Part of a small language model's weights: 605M tokens.
MLP neurons of a small language model. Each row is named by its layer, matrix (down: output weights) and neuron, and shows model dimensions 96-351. Each number is 500 + 50 x the weight over its row's rms, rounded and kept within 0 to 999. Numbers have three digits each. A neuron's up and down rows have the sign that makes its largest values positive.
After each neuron's rows, "raises" lists the tokens whose logits its output raises most directly, leaving later layers aside.

L7.down1479:504451500486640495557481485454441489505521556486580479513467518547564443502524395525530588502445499537516496458489424438446484506472533548457430583532605542369447603513499466568412541514465510498577515585512535441437564506593424496542472450573457588476428474510500535543406478494403401550508457514540461491478539448466520543547571526468407509537557485536440545457626510430609517446434408560505423493464503516534574492460415539492501412494587561531516534542549502650565463547541489466501520489574533444551487456479508566480530491465518535434420472590529560380492473524471488491454488474516532573374581415402521572377521480449485484533610502524506530531461553500519516523494459474528448446511488499576476421566542386433514507378418436548487465471424605520458380453546470
raises: " are", " were", " have", " are:", " include"

L5.down801:526488444525541480476438486474516570481493414478557509513458489522455463470481481510522442410449566453553561458476564519444521475531391524520518557511457560425537469457544507487561492533501481416468549517585540565435495486530391561560531449520539411535543457510519497506370479501561459551545534481468510520523536478476522502429550508518525537381579452446496568440504517456545490439510485449507525545519520514501527452594495571473654456518551512495556426440499468486460419571464481410423395577486507455440477445547521465557524454460352558530416537375565549528561560562552499503473516509512493525496492511533431414565548542474454553541517490453528492494482461519548488468484552474539502495592605491473420457492467421560574459434474501493489475524391459584564559528593524
raises: " why", " how", " its", " whether", " their"

L5.down1562:542584451496555494532472513485579545426458487573587624528607570503519504550477573535429584551460488460519536465594565473511487521506394488486474397554470465457548510479469486470497607484504456493600600550477427619538504568504541530393506447499548530502488459543463453415497424482432561499531475487490509517475483502497407463435506546546500499520419506523561494548421446515555544564537591444495512437489586560535571487534555562505502527480455369577448476505493521468464572450427522575471511571429523525591501462565526503513472478465461593569449503394408495507484529472558490597564559431496540489504509468481496545521454515582514567470481561513512520622439530471418461509498519491474519515508523566510545510437499468458500528473443481505459516399402524487549528494511457
raises: " another", " them", " them.", " this", " them,"

L7.down364:457478495590404391519455572476597503390514468459469489461501536474431523622559491492584435516509459422546561462471398563431508487430534430497534527549553545561550405584524544485521445500538486506434510437486492532435476568539467418600451516516479486487525498538449431521617576613491522447432491569513474547526421495474478486485452476601449430491434521589470542519525598524477530513490492483499504483459494512505511460569479476557460588443432548580448384628468510495512578502531450465518462588566484567517475461445492570460456514529436522488484524403499530578437508548460458490577534588402504514562472536485470523411487471495544571479489420437594509499561510519532551430396538497516412523452451496401459560546529456505474471546555514477529483508525550524504533495507494
raises: "D", "G", "D,", "K", "J"

L5.down1436:538427505460430468552439493496524525474548392451513532480499493646481539497538485480501539552512540559490521461506472510376539587451513560520547485482555539490506454471501550433481480466505509474508562472543533585527478515520530441463395518505502486458453494431464541506446417498502417506484599466436496516485600522540465433578521531482520425498473562469413509509383561464465454538497539415544618454516493495534476540529476576511567536460584497453477450491559519503522449505604513564492446594415504471496509477513507487513472443484198537509556468526468496548468526534511436508503519488433480504446442485482496452516488462483433458521476502519508443446484462580529510453526508463445463565578522542488507519469522484414430496387416403510470531572534402561481493504444524
raises: "\n", " This", " They", " However,", " Although"

L5.down1360:514453517540553549536564516499544456527518605426572333458478512419499575510490480485602554528593540478603390516486486471514474515537495501511519435539453454483479477509462527493515487455468442513530514607481518487472501444432576448505480523504608436439529555430510542531473401457565558452494514493539520542475523418522539469433558543570464507453448514557557523527449449487487422596486571471495488574523519462407561536475584445522546491544538558586583504529453507552562464493392479575486466494533450532472501488470448484570512352528410486471535484477446528498541556605527495453637566530388538609472527470511458553509566488510420533507550475555514509451413537470494520542470537429524438431529541448497494523520425453560447548481432549404543483462494521490484497453527414
raises: " been", " done", " shown", " taken", " begun"

L7.down658:519437529504443529565501571483536474595470402503523519564511552568513509494482423516516477436586441538522485561602556529428539560497505499470471576442555463511519507532593531439508465512414483504536434552506426539449471446643530525540460499480573490500486504459511549533519455374475338471503532471448479468488506555548538451460453504417470450594594473560488473429482510456486488451436529492490604499458531524459514469556426546522585611448658564543467507526494514577487474433489487467482485455555632505542487508523544462558507416491398516534550428529580501568426437533590514402553477397532512442503426527511510532522476491516530490498433463482486434406492458513471444544595473521448558546454570478470441494547488517431564444463463535488552486546506465555467422498528513
raises: " which", " however,", " thus", " although", " including"

L7.down603:591559442546577520461508536508452476539445490506456556514555485519485599576563534492482517546550437498495578460484545396455509462500543547460471484519555549496548481558491528528444514506484458575449550504410483536523490538397464547470552578428518584528557497491457449510487488487435522458528534497507491522585472526616486481537385549592444394525474545503505552463549549444503524456481536417460509439488513554505463481569431475459490644444553387505537594545454460459448597553439568453421449493534466503533595570520583487495439425466470409519539492578424460526512543552482532552465534477405455508539521433551543465434515505463452508506423398480463427648597541492532426599481514490473461516537514575614483539464559445447430495445552527468473455483567546483534515456516555
raises: " date", " whom", " ensure", " prevent", " keep"

L5.down1600:485478462495566431511548467393455530524459516514520535446509467464499524467498499447579481520567452473481574444552511477438466509502459481550440570501512497582519432491518468451423527450518510451534516591503505436469368537453550466538457458422499467477500512412400499494525522486527467470538491478540490446516386533472556478550456520460447420462415528417445482510429475423489458508485538571572521456468506391388590530474477522518534531432459462486480519516500546530500530509531456466582522430565404542462523453436459427494554501513209497498425510443554566408459520488496485491553498538453565492548442496567480562434439512622453545486557456556475537434476509569616479503425506515526467507439491513447489502449488561472480468434535506569555491415535570519439536504500521
raises: "==", "Since", "After", "In", "==D"

L5.down878:581426507498471490439566495450533510501545490542426573504515622544507418509480384518497471460580435418502490556562468495461542562422494588504432468553525478492495496467589481439519497513501495390541523495457456574517456413537539488430445492506486413510501492471531578424565461508511462493554563487435549494493528572524591437535474553515539505584576463474498453343526447546520543490597499471456558471568601500538471429518570527552505504463555530560395440523534480434486518535522552569486553433561524529523504496513468583559570487555405412448460452587504529483547540491604526516493488469396480509524404551549532486531474424508509531510545559488526528469474390608466406530557497447488550605498541607495518533579506533562495489558452569543560505591522506506573443494582554
raises: " however,", " also", " thus", " it", " they"

L7.down998:545507446481547541496450514493441593441551449534506521491443452502446447403468619487456531516470509400480468514413489557460523458497508413494431484505529562479503451544550490441549489512533421516521460577464484571496463533492430548570523501568534451587463529538483533505542546511451516435495500519500361470474386482510474589415527551682460444439421521578639557579525528472534519486525381496478567582442514468496468550475525501503456508577509489545493488522504421446519558523515432414435521565600423498485536512505554389495532528538482454532413492537499498438509545518572578477567493435411514612516552483519561604510521435478560488452460575466604473654438482462433448475435469557572544478560508593497433533492501462532484484512490572392469477492494498441479465556513434
raises: " the", " their", " its", " both", " them."

L7.down731:476486527461543488488498587521418507489458546487628501524572550474464577532510545507481459542525482404541503477508492554473482511534557472467457481461482523544460443578540405466472532499564443503497520487552485557482413574532512495527491492505622514509517458529439454531494567504428531555391477424535527458494550469473542482463541534481532533489461510444472545418479637488545476424425489421520525524498395539520516477530519539533482488493499556493515444494570521520484535484416485511510455558526484557522537517532544597543525552586452555535338479483474447575402451561407515525420463510488466517517482496541439483546485457374426448434467481501430515498505520563479610503368504520515508482476516482544502586476520474520429520485408449540472366542568565530507429453521513
raises: "–18", "–present", "–19", " →", "–197"

L5.down1122:554591512523512510443493499422485518478546521491552525525508614587496440493480529451515532520597481508508484460636502466519476516412497553577571533483588525486583562490452500510507552544465478531577479551465483480463517480566513511493479474519487500491600481344518530531371487474563503587530471460616430503538459464445535486402504484524511418450445443491535455479467502528522492559490465534410520490511538525587437499423490478496500477495434543534494530520507565499510504561485541508437545493569447503509485451466548537568496484590396527496583525442450432450478389521458631514482561497466507484492613484455437435426500485482492455601503565440540581577476555499494509446528560594478567530480544508505392504479605454435575445450427480441449558496510546622574467525573475
raises: " the", " each", " their", " a", " every"

L5.down1178:572570436564564511421582487504501529546533558475513488413492498411505551461539458552494515507457500445509466454484559552490469465523554486589459512571501501448569549519547461507467467521517570468551462486434524392526535485507524503537555581606496444457471498550499494476428515445609442545554451424467453520535451493530478477527593535516444449479448415550486518530556525501534562560536422566472486519509492546423511402496448453516517588500563498473485480493504438564401541484499571477514523504471471441520511550502487524567494480474380410529430433532454488444527496506407474461520555563465512528515512415546485465515484476511487510561454415547486393507569538499495452562469537462508466488435459412460557439491498524478474401504511547502319572481559528518458543490482513
raises: " be", " have", " hold", " remain", " continue"

L5.down1791:524546470581529559472578456498551563518484578457464473456522481487513526588601431499449521525514513467503490580461502537448451462546549541591451417513507560446535607512565483588531499479534589469487489507470553492507514435521508532393565597523477470528532497508450522427495508484552476419516495408414491488588442547549447503487590515488482453452418495598457529503614556524458517544547431559522502470519503525418498411536453430491452621495517441528535491545480455525420545481495515474442509509537485472458593573483566549529454447445392457544501388511478509468474490516457494556484541513451533501447508466522496429453461460468466507515452483534561423485518440535564390618438515469479417408459440376447523534524550520439412421488514558494374523521530582500489524453482529
raises: " be", " have", " see", " take", " provide"

L7.down720:521516538494588430504482553558556523533406490458489554448620588563545484526557437485470453522415549546556532556379526430471531548499499573486552486511500517458544613489518527512508475477554516517489469487501482608534468609481501536539459552476473541530473470456548559581523470483466501437491422451451441480508479366526500544568606502534460505574497602493429493477462577494609555430437456545449448503375540452496493488453537569534542497518525551461509438524522571537472515574421477553565591532513436546481431490558480518477545536465500552468541543466502531508581537552694512493476388463580541543472528518524540430534499513487564493529472488486512515563497520543501443475523468535451522526437545502452503533438447614501532499454597435448466432506440587586485505534480585
raises: "ly", "ness", "er,", "er", "ly."

L5.down1473:605557449469514535540453512539517566459626476466559642554474489552430496497505566548471562489510480459572410527464541579535519578449484516476487515501482489516497517493558495537484534522385450448481484469474503554570425467473530506423490571471553529554455422492543581513582483538462479538497491530525526475493482417536495552530602527536497505503499495474485518483535541439507449572464397503431496465430572558549482482529537661518518549483397470481578502608499540494487537535531410570529514581488480510575538449510477561505547492548339525515574544464515533573542516469521497518455545420455474484592584497532381559539516494451501480486500554533550522538516475562562509452480460492549547414547457539468495487524487439429474492520461486552501583475506552517502527516570448
raises: " the", " this", " there", " they", " a"

L5.down960:502532514530440527523436441585571519438519456555470521445533464537489575463486526453493500456407449556561489455516560443447558546441443542468512521558538554517540472488466566451490543502462542465523513561576421535457517569562544482576501547475626490521514514495445402549519552522538545459506576493545501610433448483470556517433524453490517530550497491467454549471533487389415471512529465387531635521490502515511565414537536456557483520416476441585502420387560454355507521485414456460540531509485435541453440501461477523502493433572583579513463550474564523512546461607551544526531572423469458487449499522440558559471528469468473484538508504453524518498487482410440485483435544552491553541450411535554421475502457502454563412493513496512568474419482565541570533526435509
raises: " them", " their", " them.", " them,", " away"

L5.down1543:548522564573507445437470498488404482533486537436467542550536443536487485523351467535532440551565497472418443497508455565442498442509517444488625452458474424416517507494482506536515502479510508531428489577552579585527499519505492492545505532554455509502450524465518518400527494512487492535509420447524460442459571475513521541492562481476589419537491538423472527443406517536507445472554569486532504476532495528498446500566548512449514369558455526511477602496559536557468530565454595543502493601519527533490576499600502550509527566546399499515468476420420570440501459482456582509479452469470506518506481557549424452430516603518368470455560562500502381432494460589503486500560519509449441501508611529528515492496460432506458440596520480553514559541396485447443485417405501
raises: " they", " he", " she", "com", " he's"

L7.down1725:452445482558539512442486538593491516564422385513629546583533507530517564449565512550516500613565437551427510555603545462542437532489612464483428579409529470544510533579550542545496548440362518439551413525461566420493509434672447490546531534488507520529464529470500557551513453486531505521445518495482521453511581619456458387482451501425497467576557513507492525493482510545451439488503461450518543530442428514498490530471505562510567538505519527548487495512573458537509452533528434520547446522560461404572497498529542484503497447509302450520516448437577498479496518536486473440406529391518402472596463514573382497516489557515511483505539554599465516496466592560517511525623467529453455514550456496502527514511511508439478429519524512505564482543516493561471538522600485
raises: " and", " but", " or", " which", " in"

L7.down894:538494534478556553524397480403452597453482485504468434480429469512483504512513519522510450489471550479586470525465572603430489501400496489428452498484531521542490537551532576437478432551526365543478544601493377502507523518415497494435485512565548440529533508497435474526443584534497514513582558506532484562441518494572513474505482515583485448407382490516639409469470468455476527551533549510417622581502479515556577464617471526549415442520597483455512511557422512481548573587430477553509450535616532468534465365519416406527465527471595506517493409473511567472475553442559477532526404467502530481520491458595511429475556541508546510456497511477494557490437485526516548576496529507554514532506442477483506535479536515476442517427509636509419465468398522499528559466481547
raises: " their", " the", " its", " those", " your"

L7.down498:550510527506573488451437486448611507563558443478507407530493498517507548499493431592585452471572525403414526508557538441562535539393527440476519533527527613572497405440480431439518515529542451418557479519528452510509512553517501526431535536515531491611489572451457508533484593466495577552457453489576482522545523465470497477496530539476506521499458547590498574466535521472488528476569520485539518517518481501422466523554558465524486467604455403540552500533514497613381536523432565459622462426527396501469516465512436446583479426526419556502530474473505463513536542587616536481456468520553564517478611430472493586565558455392493447591522490498460530510548602411568381410489484494458556458616568440576487527551453452497409546520544456450500516589492492493430489491429430
raises: " Loyola", " University", " university", " college", " Cornell"

L7.down941:524488530475479485548509471500553537446503486418527511525520569564507483556517488513541557515509571448469508474543477479477491478420505522442525467598559446530478505515505502568623620517478506552504555529491357442543468489575467462546486496532589406513550497490485477476573518551557651497500587545562491580423566540487496432390494554507528428491401540512562533495467402563526493471449491439508496494464541443400498488418533513556539592520466545570507512434447536568483576488520451472486509481494557549524472488463585466558458427468329577520481455442496507493565503511543557545422522512493473404497537399405500545520641566498605576523452541564513527539391528472433508535444481558589512549573482566508520528435428445622538522468503437527516530543512474503510487517510485
raises: " the", " what", " that", " a", " \"the"

L5.down1459:543477486445501456547519557554547415445462485590472483506408503469478467503423496508559442508478485460511490414486424455475493481514582476593399509593549489599497462465483471461499603420471512418557493461479548462465446462514569485439492445492470504464520505395360512528583401478478505591446511492438560509588411418516481571526559458466421502429468570502534520590434499496454492483484540543445557401418583437494509443518588443437492434441472540461460517476512538454444547548501429468481560418516563516570526488530506596633535567513530456508508385462531423449435592454540517583505505462527566532545488544505461484531547483453441487537473440537504445538534529483484483454527509539547473493446505510554415448441528416488551486657457611530445422523446618501495526535483461
raises: "s'", "s", "s),", "stit", "s,"

L5.down1232:493439502446490500503508506480498543489474507540588457522587490468500535525526443550450468501526568478557530444507506527486400539559499474439559500472510429403562428550575489481450581428528535613484511459575533503518376463535439588529474530500553445467469469548502524506559497507410472500530513486566470560532545552489549537469486515586547497448389485468536568420488524447565451549544508477484541457461468500476504521384555535488522489553497430479508520429528556450471532600498491511452452566412628515538376508516496512438545488583408535451508575556463471518629503490618520499415559429506496489600555515540519435491451437424491369525531532579570508427474449551508502505540552560528569438541600470574563522529478505484544490467532385493491524492473464559461512569505552
raises: " that", " that,", " they", " it", " something"

L5.down1760:473470549487596492447515494425502528553515454471593454598419448461548476412563409531537507431511539441455413510517439448483548463532559473479512400551482552492470460558443586618492415522476440513534489625465461492549521419483583503456493510376523455497525474502540492550488406548494546450464522541540611535504530404519440521581526489524470524597417538488510504433575583548507427506493528498469388429478392559395500446514422464523550536583506579512519357545518476625477431484430454517508400530507427513469502546453472486616429463509437413470529424544447504487549483397462476500500500540432476467545428484436503524587573530522485467524464479481536521451435534566530456527505409488543562457481532462485485454521473477495426449423448531450472605549513473529482565471510525
raises: " been", " become", " begun", " died,", " come"

L7.down1491:490535506485529538531485548489612505581531501514485525596535484528565539385458486459409525477505500541556524502439628390480502525547484487486537580453561552535528540478487546522504459434479598503544366336423481411423471509536609464579433501550565501483453526476532545615497451529484465451519435542456489547589525521547596553520558493518509458513469481492552505511436478538452524600526466588457452498491511404495521490493404549557432579493497505517532546426509560491494483498511520467389516508475533491473429494568517458502380484477599429543417552494555518490532442429444660497573472403534537467528456503528482456524490536533474495527507551568445554513536497557555475522621529496437511490510517498506472653546545497460607495567569546463494481513590464526483453539483520
raises: "ly", "yn", "ily", "ly,", "ly."

L7.down1244:513525440466477347563539592494499598507509472416558498531556442503571525507374400570507552411556524445516455536444522508529563474525682496504442525468457588425615479453506555524441499477508511422452480464399539524514555466544430453519527494466529576455536448500534602537526566466463440630494511567545491482427484420467445503519557498455497560502472551518545578520424538646562484532472556511520496526428560397453465337471553554545585448455495471460514551417551460579506515558546460440510493580502515463369536486547468454468540560392419527474478508434466532499451401489535572541519455567515488486454500465439421488486506482449520495579570558498448509483554515583538527462485501520534501492581493493552548496445457496489522452378453530476571560597502485469387498422538463
raises: " between", "ion", "ents", "ors.", "ors"

L7.down1804:506453529469508496467472516470480576528549430454466488471467441550538521576553453451460494521510505498430563477431500456450519532475519512525487482448584574491483483433565497444499499506531513470533531444511469525532480513421492513464416456533463549526435501476464484525427423450475454527484588459458500541494542491478491503540500526469525419486521554487427482567421582459517445514547516467512599473538522514522442498515461588505515529459557505501480413491493539492530458481534469491497488605432482554513507439485443471437485482497088561509560465507453562439492485539452435472529520558521458508485492511438452488507483465475443504550501470479454465493518475555521453500466522447419456546566454551528444524496578504453522533432404431556505610545535499526520489487480498
raises: " However,", " Despite", " Although", " These", "\n"

L7.down779:473433490510512439526464496468513395566495493444447434563576492458423473475528554460485527548566422465536387568503474488485636500500530543501490466558428453494559560526485495516632455447457538454602448527506534474469581622408510491478525527357535495475503490559467490498462574491583451498472531488558475527431503575554404489498436519539481449481499554645464540437522439595444526545562551465523435563514563482450489416477559511552468504485493486533551458512481556366573448488469455498519415573506488519498535516516499560450446561399552404440424455554505533394433512509478618435577507475571451541502509492561485444412403502563484522490478531442474480608524496469484564631502474550516520500522507466454587450464567536536503487545520527498512594476537495502373521488458519
raises: " between", " with", "oubles", " Between", "ors"

L7.down709:544562513487521423591522505505545425558503490515481459476466523495586551484480531490494533536485461524461486500550488472517546553493482458519570502455482493586557492518477469534552430525555477514451505471485457560448581395445560482532506538641483429499540525526450594435495550489505488506458343512577550429494486562502463432517481436519473466550612475497521469501522401497505456402424471445522470510574527501494527497486473484616574549501494479419490515490344556504419468433406492392500484451482576490503640558581461508553426483536509421542573482493482533532464534524495460521497475500534421527397525479484560523465470550552526549560598622499550414486505465539572507442543552461421590574488511529521538415495465425539511487599553588425527505518487478564461554535422565
raises: "ides", "ce", "ops", "les", " Marsh"

L5.down1187:553452488463564592487504479512402483564509522428571530497430493495578474485545428496465496475503535420523507473548521436527456453560529471473402621473588508375498529500498554610394511585395501466612521552456600453543622446547437509577490483521475516521486511538476529467423547529479443518524494538514454489493493499457508570514470527414495505465525418446485527443526503473516425431430438488501404551414471527540517433526431536559563431526583566525475502562555448550559473495544498535547480504478514423557541565493511560435609473469438487417429551616580531472562451558497421464500569465489499492423527428423512567489525549426474565526561516528536521565393505524529478542524492410549466482492413427499567465432515491438527596423544440529530412425477512583430466449519499
raises: " were", " are", " like", " such", " of"

L7.down70:467478494458530509506491496504614565511547442495411544525462461538405545445464488524421514518626438447474515473499552615487471586408560575481481512426485501484570425530470395477502496516497447455431514406552503607491473546550475576521464539508544461459451429462477479494558480553454590540527618469518434541396596509454462475566484560542444420491435538484479496480440458389521434564509507557434587431495562492509534459457551634556487496537441520547476445435536526458487524516552503634596482573402510521506544477478521492486551490546287538475493523447439543400581579552537506482410507546527504540497496458584404447492477512546453508544478544496542500524451479495525452436507522464514496557538595543503558569506519397467516484488456473575465516472503495411450537460568513
raises: " it", " they", " there", " everyone", " when"

L5.down311:414442541535467547514537618509533477617507386584592537600507533573519549462498439557514485501584451541466508513581606500467474538503538561476509505422577495543595477583553507468494504487408481518499425485526533535481520464691486493554570567476544506552515498465525543582474441445510384496507480457425482422466499540510434407510459529446407553502531500508500546490456504486425457483518488460528548490438500474438446509482460521532617600465547510572475568457554542523519493455486488467515489437507598489511456506469576441551496464469276492479468435487604496564418423568532521444512489412501499481532473530473468490545455489557547448465479505542473481453521530504521451596585474489451484515514524457444509539523544481438543409517478514545530432522496472545429493475572452
raises: " which", " but", " including", " although", " and"

L5.down652:495436492482381496493443413525536576449413442543467558422509516471491531511626515407430490557558449443522606523548528406518405398547555489369521479493554434443503407516603488478400514481547567456519459603584411466463534567519549514507505521541490504440547625488422511535507558555446510556464557394484505488443514542514480445507412398465544418450553529469558460493492398550436474496498556529479571446541536621531536496425467514481523546531491512493473447449383516506529449492473452477515519476545480562376515454416470522389569466527370464504598498525551536518515465605490491484570491518509512528544406478527479508550474574460456431493496602547552569464544541536558483493530494516458490531523447484558575405460527473511477521541513519495488498488488403508501528545449504
raises: " entering", " doing", " leaving", " taking", " losing"

L7.down776:483415543482514509486467512491446467552505457449460480494455448480557450550483414487455454483655435480445529566594437555457455536459625502541460456416412429436527474572543552500508472564452488508384439555527598519531478492530472499486508464569480503470458541421487469461541549469475558487468402471514450432468645484540518464582575483513544433539552526446445518518416566536498404553522627489430417473559537586533515487594471572525503457576426562553551510465536485539461539464449556711417491508504520550573518508511531558486478444585405523557455441439421565459523485500470599438517403496530554486492472397511447421479592500484424488549477572540504349525453532471495542515526454496491447556534525459581528463563544437544452447563483563507491568526534540480473539447452526
raises: " they", " she", " he", " it", " we"

L5.down86:492456440520446519529486555524454505466544498520543510500512556535436513458475525534476518568544487524534407550630521526460447572499595525407458461473538505507552485527574531498527476421496590492578479507574501529464457435439548484540469562553460467517530423532566539505447479453514430514449623460450472510443493494494481432602485511474519478483494518533444577463445555500451425504501628444510563463468486526480454545533490526481473466520582473533477478513452494466519437541514522496457482553547509423423523512513525537474460472484239498514478554524536576453504438497599541470524505446413506478497511484528477505481398500503419493526540538532540437457457553572486531466512554483481524483469498466542565463507494571561495519436473520560461438546543405562522471445438563
raises: "\n", " This", " He", " However,", " There"

L5.down1126:523460423439488600474417448500423633487462503506591503458543540494441426535529543431501556510530460574506494446489491523430551638407548540448511552518451472467490527520554426417460559522509447497452516545528493519456427512485429598483526493555535500530525516486447495572494590481568506490502526447525418536478484584532448515439565524493488525432450542527466578438515584452542534467488551548490543593466488517492612472558566481506528532497531494448498456495499533499495510505381488467458506657450491577565539451545501475530486545539521577544480520479470470438494477518528583508572484443435528497550536443557483511454548522457481472545535595417459402475551504446489439488527435456498610463505531563521517509394477465474512572445432542457459403483474539600473535438538447
raises: " the", " them.", " it.", " their", " its"

L5.down919:563466536564512531587519494468603555464477504486501428536472509505530561515558478449461532510452580494413528426505526522474486525476507459493466475662515489561450510501509499524505552592404513522425462407556488497438485537511493512561490584510448605459539548591512387565491485399526544509498458492512522579513462518548531533458558477441482537545505413466472549502433454538504532581509522497475571501534478573531472514480503579465460361519528524470569508527451433469490514469432581434401503475514472477497540438497436491507588529626526514546438443520527479564405469510543606495433615492502456541457599499576518516471558463482500495516513451465484501514517472396489483510438543611538510511482451492540389496481464520459544432541554533467476521490436573543467552559437444
raises: " largest", " highest", " main", "teenth", " consecutive"

L7.down1124:521475519557485456516549485533415499484544543530521476529470545465476604513515508478532459476507510442610541559491456473588461374378476406493474493440496475512536476462558517565548552573520569456483501604455452543472602473546534412444540538501470585569479533478487543550469508462489497532535420551475520498477510509484564504485516502559456444590506405556451557538532534459544486496556578560509442538595454515455556474505512358450506591517686493491501526439396415492501483529556525456529566439443509510461556566480471452526456434478446449452514424552563493491467473484504477516489615525466474487535445396411456502455481517511448533521500520551511478435516455442520504518526494513449529544481458524531513408542470534509543526512499466525360591516498515567487431465448572
raises: " preserve", " ensure", " maintain", " protect", " keep"

L5.down1743:449397460548524545567492526558605435589496532511448471601422441498425426468460449476430439540624458556415582508497433510452463451475558473484448452481429415475588461488473527424498513464472527543471444561482476613488454483502521553461481575489502445477507552372374458387486479487518553460496488478502546397491536502513534448489523512473523474518440586410490570379521582532504477504621606533476454452510537505469539536580539480596496522573519622483476467469567545536535494519483523553532570493510503555509570483615579510544541444608526512488428458513397574503572445601505495564530453391571479493499520414423429455400522534462442517544391470543519392534464402428493509515454442456466500589504567500517475440477575489533437476503521518497532471518561472480475479431454563
raises: " they", " he", " she", " there", " same"

L5.down402:473574473477512420585503595491559511539461444486494471504432470555441524543556555443522527482509481530480481481512516563411542590458509570467508471581571502467542486498542438494594488513523451536596601515526468522416473532518463575486569527524591507441550493573430375511530499394470494480518452460491477482514504507593456450401513571531472430449360496535565481458526565442564486486447487530448543495522468385487597463545525497485389564556492523455501597533559539542485454516362487526439506482532485571505553555555496397480471446512506491532399454474458483571421505558573563509534510482503601558503535477509434498505512505495501534461527455475563486633454543439492422469494515541482512565526522561550522487425442430494506554502489530509479466479451513633531538472536507
raises: " the", " its", " his", " their", " what"

L7.down989:554587523567521453518525604414496559523544464481536530430541510504446372574542518556428571552479589492510501444514513490507596597498525448421532520582440528452515518505492491521484537531476457446587548557499495474476488453576464513481455432604507516519467549601475496468457496463428512563455431494474566477523447454532432556413465525491513518462443554475473511579539595557446497529531463435423519448489484508437543525523530605480512521579454441536505404527470529434469520567400481360490444526550546461446535450453488538486479472517288556513516472561479555544524501474586543604597506440441505569513482405485537543530532541425552465509492566446506469493455462561571522520489510515501523519476473561554554485503475435511592496441527486471432507490369513527464506526484387
raises: " this", " these", " each", " the", " that,"

L5.down1322:383494518455464496540510583452459500504482446458483460489509531438480442559453522466603464383479575496489502478409508478434434585526440534511552480514506539471518463475481504468447446452506465509478454500439533487494518498392446625439557503583433447471496561415473452610454617532446503498535513384494472505474449424436452476441451461407529531557548471565469511422479572483495510524382492537573468534506465421561505524502519478488483454464444389506472516444509587457587447397464518459465465554400538518471454480448531566519433523511548598635547499473525609627555475460496627491590505457461580427393509447512549562527460573483467546518494530487490444407523463482497443543477552468487503457492519556461563509486457513534540481497467512516469451467524477462530444521435498
raises: " example", " safet", " seconds", " reasons", " tale"

L7.down1436:477457514497522509550503550489654524470534450481509477466527592559468446555563436531487553485562556468531454499582491397475564434489451534456468518424501470581498538453451492474372520398415509567578465427514559592478375500522509386485493533498544522519480565537444472495429456496486456526572486520434550503555483556487509430513495531454430490597509565531476514548440574494504571511528462566539496561493451548469538508550426430506522487440420515404568459575491486509493473557522567472433499495480483430610482386501469534605512443452362600544503554531542434423551491559488481544528523514557426480463646456511442423514532469462554549515534531594616615449503395507473499420491507526495534518507495382524498493495590461452548525519475424492516500530499503601584519450451418
raises: "\n", "\n ", "\n   ", "\n\n", "\n     "

L7.down1088:551502560442547548572547486559445601517411506487569475475560536497551557500483424564403510474436498488524475538410460583515447458484572500516481506517422424569576519506540470488560449496372441448544518458463504609511459527459429498515472444609482456499490453514512383546457552524475552509470519467447513543468550477481487539461554620459541481465506493442524422464466472518483476489450493344456480485546505454552444495543517508476436499428454586514535496466490489499514605436408433513471419556455570460582471521562557532600509525605440509433467436460425490489490532502483498521562422557430502540524542516501458446470505422442544459476507515569511505545448509551461583546493471549466598468540614522449414518564485438511503477539557472434458459564463522509521466450431523
raises: "–19", "–200", "-19", "–197", "–201"

L7.down1713:537496532470521529518443538564542485548494400417554525461603430572424538517517480461445442528467498498569450504532526549578579425504520524505405546445495544578571553495487499475555527448557566568398522545471650554490493513537483539484503501484471548476431470547469619473502633531465427497492589511469469503490502432473510570508577512482463466481541373532462434535557452537468513434461536548409508506388598543429516460565466555441513569389555437428601506538473474475496531400560548457425550494508446423505585478516445530420437495492512386470465525421538435506550527505576533487446541573497472445436454492489531482528457501460497573513480498478447540486570456579505513546467551524504451532511513535570510518525510540475511476564531480514472524492563516490506508449551440
raises: " husband", " father", " wife", " girlfriend", " parents"